{
  "head_dim": 64,
  "rope_fraction": 0.25,
  "weight_decay": 0.1,
  "warmup_steps": 566,
  "steps": 10910
}
MLP neurons of a small language model. Each row is named by its layer, matrix (down: output weights) and neuron, and shows model dimensions 0-127. Each number is 500 + 25 x the weight over its row's rms, rounded and kept within 0 to 999. Numbers have three digits each. A neuron's up and down rows have the sign that makes its largest values positive.
After each neuron's rows is what it responds to, as a language model described it from the Wikipedia text at the highest values.

L6.down247:528479468483507457511513495474484506475472504506479537506489524521547505472499440546529483519499480535481483497476520504497499496505480523506476494503511538494496490501506495501471474503516531493493505454479517526517347503479488486457542501492495534500491475481510477490515473519489516519522522482542473467516491497505516475526516509536497492535444512530531514483527457492523499479525
Description: Agent "by" and section breaks. Mainly "by" introducing an agent or successor (Succeeded by, Created by, portrait by, damaged by); also paragraph or table-row ends before a new heading.

L3.down782:459496491487488530526516454483492493533504504501522474494490503521464488513470512490521498490467531521486478514468491514506529488491480514478524493445507446511499516538485510496505511487482486495465509493515483498489416533510535490503463486491503477520532540477502466528460500517488474518503505488558513538540507491508474485496483521482507537526515505487549512479434518464480467514462
Description: Contrastive connectives. Contrast and concession words right after a comma or sentence start (however, but, although, while), plus some word-piece continuations after a capital letter in headings or table rows (Names, Mixed, Notes).

L6.down220:516527528473460472529496483436523546472509521490515514545545462518499524491470484510502493499486502475503496483478524508481449443479476478454536527474477440470484474548547508494501530501472500498504483490502503460535489508515484479461528504497485485494502466483496464518503492536514478482514462475539458492456507518522517519517483499503499514506533508511503463465477538536502456497501
Description: Adverb -ly and copulas. Fires on the suffix ly that completes an adverb (swiftly, properly, secretly) and on is/was after a subject or which (mascot is, which was).

L3.down822:479517493506515487567474497468485518466499485549484527506523501467461478528476556516506506501461544509518538496519486498492459506509520489517483475498499508493439518450475532477471501513505535501482522503510463526525486524522484490482479485548485461511519517489472495500536540499539489509528497479527459482489471459515523540509510543487508502492494504521524477499480474496545483490520
Description: Word-start fragments. Opening subword pieces of longer words split into several tokens, such as prov (provisions), dev (devices), ev (Evangelion, retrieving), plus ref, iss, compl.

L3.down137:497528507512462497500509497511456521459480539469480446517508506522510420503483503532475532507526492486492491499507482485470526503475472460529516568519497490475483499521509510494498479467448495498474493487490488549489566528524500517528488547496493475500504485537496505531505518506515477443476572539525509491503515525480508517493503501457504479486470530476523514470490587475531492501495
Description: Word and number endings. Final pieces that complete a multi-token word or number, such as ights in highlights or Heights, est in Greatest, and last digits in table cells.

L14.down873:484505496570511499492572509461526499537496530506528461505477542495506453511528458530447509511502467517491553513508485470493467517516505505470467479459520479454502461482518473523488503473528427534534518490485489502509553493493510482550558543503532479500460503532495504514513476465467532509492494482508534528559474470499507475489544498557470531499469498491491483503525517464462488475499
Description: Mid-word pieces of foreign names. Word pieces inside names or uncommon words, often vowel clusters like au, u or en, as in Bloch-B|au|er, Off|en|bach, Couste|au|, or A|u|ction.

L14.down737:530496497542482491490522466493484511527491499483509493473510502536481466500500488491538470525461501527512507501495515534471474487475471518512509471508514484508521515524530514537502539492513539542535458504541506475445552507467480467510487508513470464488492448520473473494487559471471541492498452477478505502489514508517488509500475529484484480469489493527506544457464492502548462496522
Description: Numeric table value endings. Closing pieces of numbers and units in tables and infoboxes, such as the last digit of vote counts, years, million, km^2, and people.

L6.down15:505469514548506499530443510523539474549488512543477488485512499490473491515496508524516531496507489522515513495518513483477505466486509482486494501539524518472508514486503535476503475482509491511547491477481507500481475511532538438477429527541528561544549549513516518470473508502497521494515513464514460494490488463509461503523517539510499517490518460469540514490472527496527544505494
Description: Word-final fragments, "also". Mid- or end-of-word pieces inside rare names (Iskra, Moriarty, Newmills), last digits of numbers in tables or census text (2,009; 46,513), and "also" after is/are/can.

L14.down1013:497497498485502519487529479467461513545528518508474523515496547493516543487563505495525465499523480486480466504486543480493532473475524512541463518485501522490474503531529517498499496513535547501506464527502512533458462460515487477479520506533546500474483498475464453517517514470482497514466533526472506523504546502515476534485490457479478520502479504457513458481483531465503534496499
Description: Event verbs and particles. Past-tense or participle event verbs like opened, released, built, founded, plus phrasal particles (out, up, down) and $ after for.

L6.down409:518473517479535491515483471518494562506508507488528534513521507499492519497522556490496525521495454511493469492524502502469479509500504521469499500485517484479503531514472498499497499508463462514504511477495488473516479537448498450479514477440500535494550490498505508519511528465503530499485504496504524493527550478510518521459515514499509533501475491575487491511497535457482552469534
Description: Event verbs and headings. Main past-tense or passive verbs after a subject or was in narrative (sold, founded, created, used), and closing == marks of Wikipedia section headings.

L14.down409:457534483511476443507576510470496497517493452534496468489461501518499501479465506507482503472462544497522511486529494510504499463493499486501472497521541514497469496518521508475481509491471545510464503488500513472504532474513525467538516517529488497481496492476500488529513452530512502501515511523519471536491483510544501540491477494466496510480487508500507522522480561507508476507554
Description: Mid-word fragments. Word-start or mid-word pieces of a longer word, often in names in tables and lists, such as Bå-st-ad, Kon-stant-in, ext-radited, ins-ignia.

L6.down545:472536485476522500523516550518481517451548512498469473478451481486489497512512519517519512525460525528476500484517528490502522500555470523506516515511515489510472501510455492509539469516473522525480476512480464440519441513479533510503515503515522458458543501463488506513505504532420445520477504481512527526487506466545499505464497542486497521459535489545494510515483512502489484519462
Description: Word-final plural s. Closing word pieces that end a word in -s, mostly plurals and some third-person verbs, such as lives, streets, residents, remains.

L6.down81:486465517478528483480527473497510521508504510494489514496503484486482509518483548455510510475465493492504471493490511504530508485457501526464521496501580461468443491480493516547542512507495485502474485481498471454492458493508511523505545492489510491504462479495494486535511506455494478458512507483523511561499507524490452496509522501508507484512455523519513516512500579542508454509488
Description: Clause-opening connectives and pronouns. The word "but" (including the start of butter and button), sentence-initial He, She and However, and clause-linking when, who, which, if.

L14.down1015:508500513522474490478523515489519532448488501494538491498499500526460497497461477495487516535503504478501467498483533476488505526526523484521516501513493512499491504462496537485511484494470512468527526483496534513517526536522540478509511463469540502531510496533514492504480507498473508513511515470504502497525509548456496529460495496492481502517503477452505487521511504542512486543418
Description: Table row counters. Space opening a table row before two-digit rank numbers (10, 11, 15) and 19/20 year prefixes in lists, plus mid-word pieces (cancel-ed, ter-rib-le).

L14.down246:508497487507471453497506489436478464482508507506524491520513521500505515511495524497499478480523481479511455503480493510450489515500483531466470492542524517501489561473551499527493520513553496520495481489482477535497582442512513502491546503467481515499456482521527440542524497483476474509464497521509486498497520491530486513514478505490495455462444495471485468482470537487507447501486
Description: Contrast words and unit names. Contrastive or limiting words starting a clause, mostly but, also however, only, just, plus Squadron in military unit names like 18th Fighter Squadron.

L14.down866:520509450480493487462489506511493523515505483531464490514533484532495520548543506546559466477528474495509513542493497482503511472447511486471481499483514513482525487548509480435525521454510483477485475507491507530481475472542470533489501502480514498521490495534490496479466417454539476499517480503481527500488478482545541508495479497515479521502513544495512538499545485494511515517495
Description: Early subword pieces. First or second word-piece of a multi-token word, mostly names in tables and credit lists, such as Dev in Devaki and Devgan, or ur in Jurassic.

L3.down609:526497508516494501505506512510507518495468479517503548484525460501510530493534490515514514478492476548493481544511535512504481455525507517485570453508458438508496547520541483509491547507472478465524499509490501492527464472506509484464521445477495490538542471515459513508522500516495497463539454500485498484483527458513442489492484509432478505463494513465504514498515494516527520522494
Description: Sequence and time-reference nouns. Nouns after next, same, following, or an ordinal that place an event in a series or timeline, e.g. next year, second single, fourth edition; also the "19" starting years.

L14.down995:501469526516522495514486531478544526485508494509472490472480489514474492524446481487504461506483513506534500517514494457469472501495527519482479479528481475499501540451503497506459484477513483487489491519470479503522471542498517501535457492468479480461539441457547499493494498498502546549507542483523469511487531525500518459428499480518482466493511469524484491494509525522517517504485
Description: Plural nouns for people. Plural person nouns and their final word pieces, strongest for family terms in biographies: grandpar-ents, sisters, daughters, members, authors, founders.

L6.down289:524526482506475509527469512488449459490488496482477499508447496467530484562491506525487513466488468490500524498442494547491493530489520490500453479511473528480520490480444533505517440497494483500528450506509506532460467482501491478569502488491536529477466467478534499513484495459522510479504514480527544562508520512488470519487535515512481549503545498526435531489479492514509561517502
Description: Speech-verb complement prepositions. Prepositions and complementizers right after verbs or nouns of speaking, writing or criticism, such as criticisms of, wrote about, said of, recorded that.

L3.down894:513461499464497486487445510475506493576537465528530510484488446539514489493495470529512478495509459517509507538526471495514503475473550526489530503515485505471528452524501491492537498481467496523474526464484500528477483491510486480503470501514513483520481491497505462491500473491456491525495453503490478461538517509483500513491508520465479449473523499500505503504489471489547486513533
Description: Group and relation nouns. Nouns naming people as a group or by relation, often after a possessive or modifier, such as friends, family, residents, students, husband; also some unrelated fragments.

L14.down18:471511473526491462532564467513498479500487538498454514545476477513508507444505528505534490477533502477495495552459465486511482496482512501455484516503484470497469519476490504531508498504514510513523496507475522501510437502457475500506523535482495510495467494523476470473501537491504488467540513483507492508488476461529476516534523490489472510449527534515529510514499528537514496485480
Description: Work-subject connectors. Words that introduce a work's subject or plot, such as series is about, narrative follows, book starts; also scattered word-endings in names in filmographies.

L6.down484:513527504535493489496463473471516540514548489501479501500484518522493509504515525513483494503519495485446495476517495533482489510517528512460515514505552537523527525470476509499508497472498488509510518481474492502460553522501491541493493528535495518503499552462475534499470527515497476531504495512501503513551469522472481488492536517511520495485542488496527506488501494518474476482487
Description: Table total cell. Mainly the space or empty cell right after "Total |" in wiki stat and election tables; weaker on scattered mid-word pieces (Tall-inn, b-inn-acle).

L3.down792:484508508447505530491456500522492478499472492446464504448490524507499507531477509501486530491510534525504522528505480486476485517503531495523481476475516472531489515527458509557509512512498461499470518477444467546509500496523550473498460519466548563466520486481528487521498497474511474523472489512523504515529524528521488504484487481558492455522512470515465517494493459498522496522525
Description: Incomplete word-start fragments. Opening pieces of words split into several tokens, often names in tables after a pipe or comma, such as Y(akuza), Shar(h), tal(uk), attack(ers).

L3.down551:545486516552543532532428507488493506527492491508503533476527530522516491533494467504514502500453497511496472496502504449482537461463500473498496465496493455490506481510489512498493464478478540511503510457478504456488567490501521481486468482461498526516494527526536491512477514499510514513477484487524489458483497446460450467482531537501511509470470552530541472473510488503478518519479
Description: Numbers after table separators. Number tokens, and decimal points, that follow a dash, plus, minus or colon inside wiki tables, e.g. 1926–27, +8, −44, +11.8; weaker on random name pieces like Sir, Pen, Stone.

L14.down337:499450538520584522484493481503485498446510509490521479492478507494519512517516471517515488463473496460516518498491508488494586481484487465485453495523480541508536494532513468497519505463480511465525483508493479530493449488506490534468484521493507504490493542423496474505507508453509466497550514505473514495469477492553481477539465510489504458513524496488509513491491484509525512474509
Description: Time-span nouns; name pieces. Time-span or count nouns such as year, season, career, term, summer, record, often as table or section headers, plus mid-word pieces of foreign names (Nap-olit-ano, Gal-er-ías).

L14.down186:513532496483498477510522512508509450512481496490530498474511478482540493482519536504512501481499443511475497496511472494514486429491512490483489516514512509495519468506500532515506491508486508573499490486479506461525465495501531542552525535535484480513477458485466458522478509500479498490521521551485451496478499489472448509548506502495492489546515542512479466493484563497498419455496
Description: Predictable word-completion pieces. Word pieces or particles that finish a verb or compound already begun, mostly past-tense endings and start or lead verbs: head-ed, beg-un, took up, begins, north–south.

L3.down709:528471507516476476501471463504461492507554496475445484474471528486462494525521475512470459500460494507510529502542508456471511479551535498553504471486440460499545494481460514490495478507501541494487511509472485472521508507507480532513548482511475500521521505489518511483495454529500506529532454500505510456433470502496448485504534511529481518497510482523488496500538505484536506535515
Description: Second word-piece after capital. Fires on the second fragment of a capitalized name or word split into pieces, right after an initial letter like M, P, C: M-il-waukee, M-ash-able, An-ab-elle.

L14.down156:525497477496499511504486517501516507550536501537538576494531531517564492457501502525500507495524494515515495495447498484496506505527502537538472519505490493480470482504483487468497497494534463492456478470508523519525488488524537478553515452485478498524469518480495489496525481501496494477510481498468519527513499435537495497495502470489468518525500495531539485499488506528549527536494
Description: Settlement and institution nouns. Common nouns for places or institutions, often after "the"/"a" and before "of", e.g. town, city, village, University, Battle, especially in infobox-style descriptions.

L6.down733:507505494465502489482516532484557470513500484483549494501497509490506545531489480493498509512489492483484524536520513506501484526471486494483510522506502476507489524506503517487508470464502505521531452537468501502442526475508517544509481554482473469491512513488501488525478500470445518494475511473525529531555516454502497541489520513549484493504549489473502542491503530522480474490497
Description: Word-completing place and name pieces. Final subword pieces that complete a place name, personal name or place noun, such as Flor-ence, Est-ate, Wilm-ington, center of town.

L3.down544:510498485498478450515537508462513513501524485464501503534458482500490480514520532535473496533509544510522495484462511478493542458511516443526504556485479478453546496498522525491482490461519508537517491465499504468508489467544496508495480491459535508451498495481501480522503510462491505483501478551508534515549503523537506528467504457514479560467508536514463495524467526485448462502483
Description: Word-ending pieces, onset verbs. Mostly the closing subword piece of a word split after an sp/sk/st-type start, such as Sk|ip, Sp|ies, guit|ars, Cour|ts, plus verbs like began, begins, led.

L6.down255:477468495514494535473509486504518530524471465440506475466506518505521476501499441504478482492484518478503536493506488486512519538509526511532446504523513489456475550492476487482501482488498476480452495486538474504507563511474504520542501535520491534505432508499530434479517485540516488495519513533476518523541482446501445504496496488493524510513464511485508530495506509527485515531500
Description: Name-fragment syllables. Short syllable pieces inside foreign proper names and titles, often in lists or tables, such as De (Chinese titles, DeJohnette), "we" (Ba Swe, Bi-we-i), ane (Great Dane).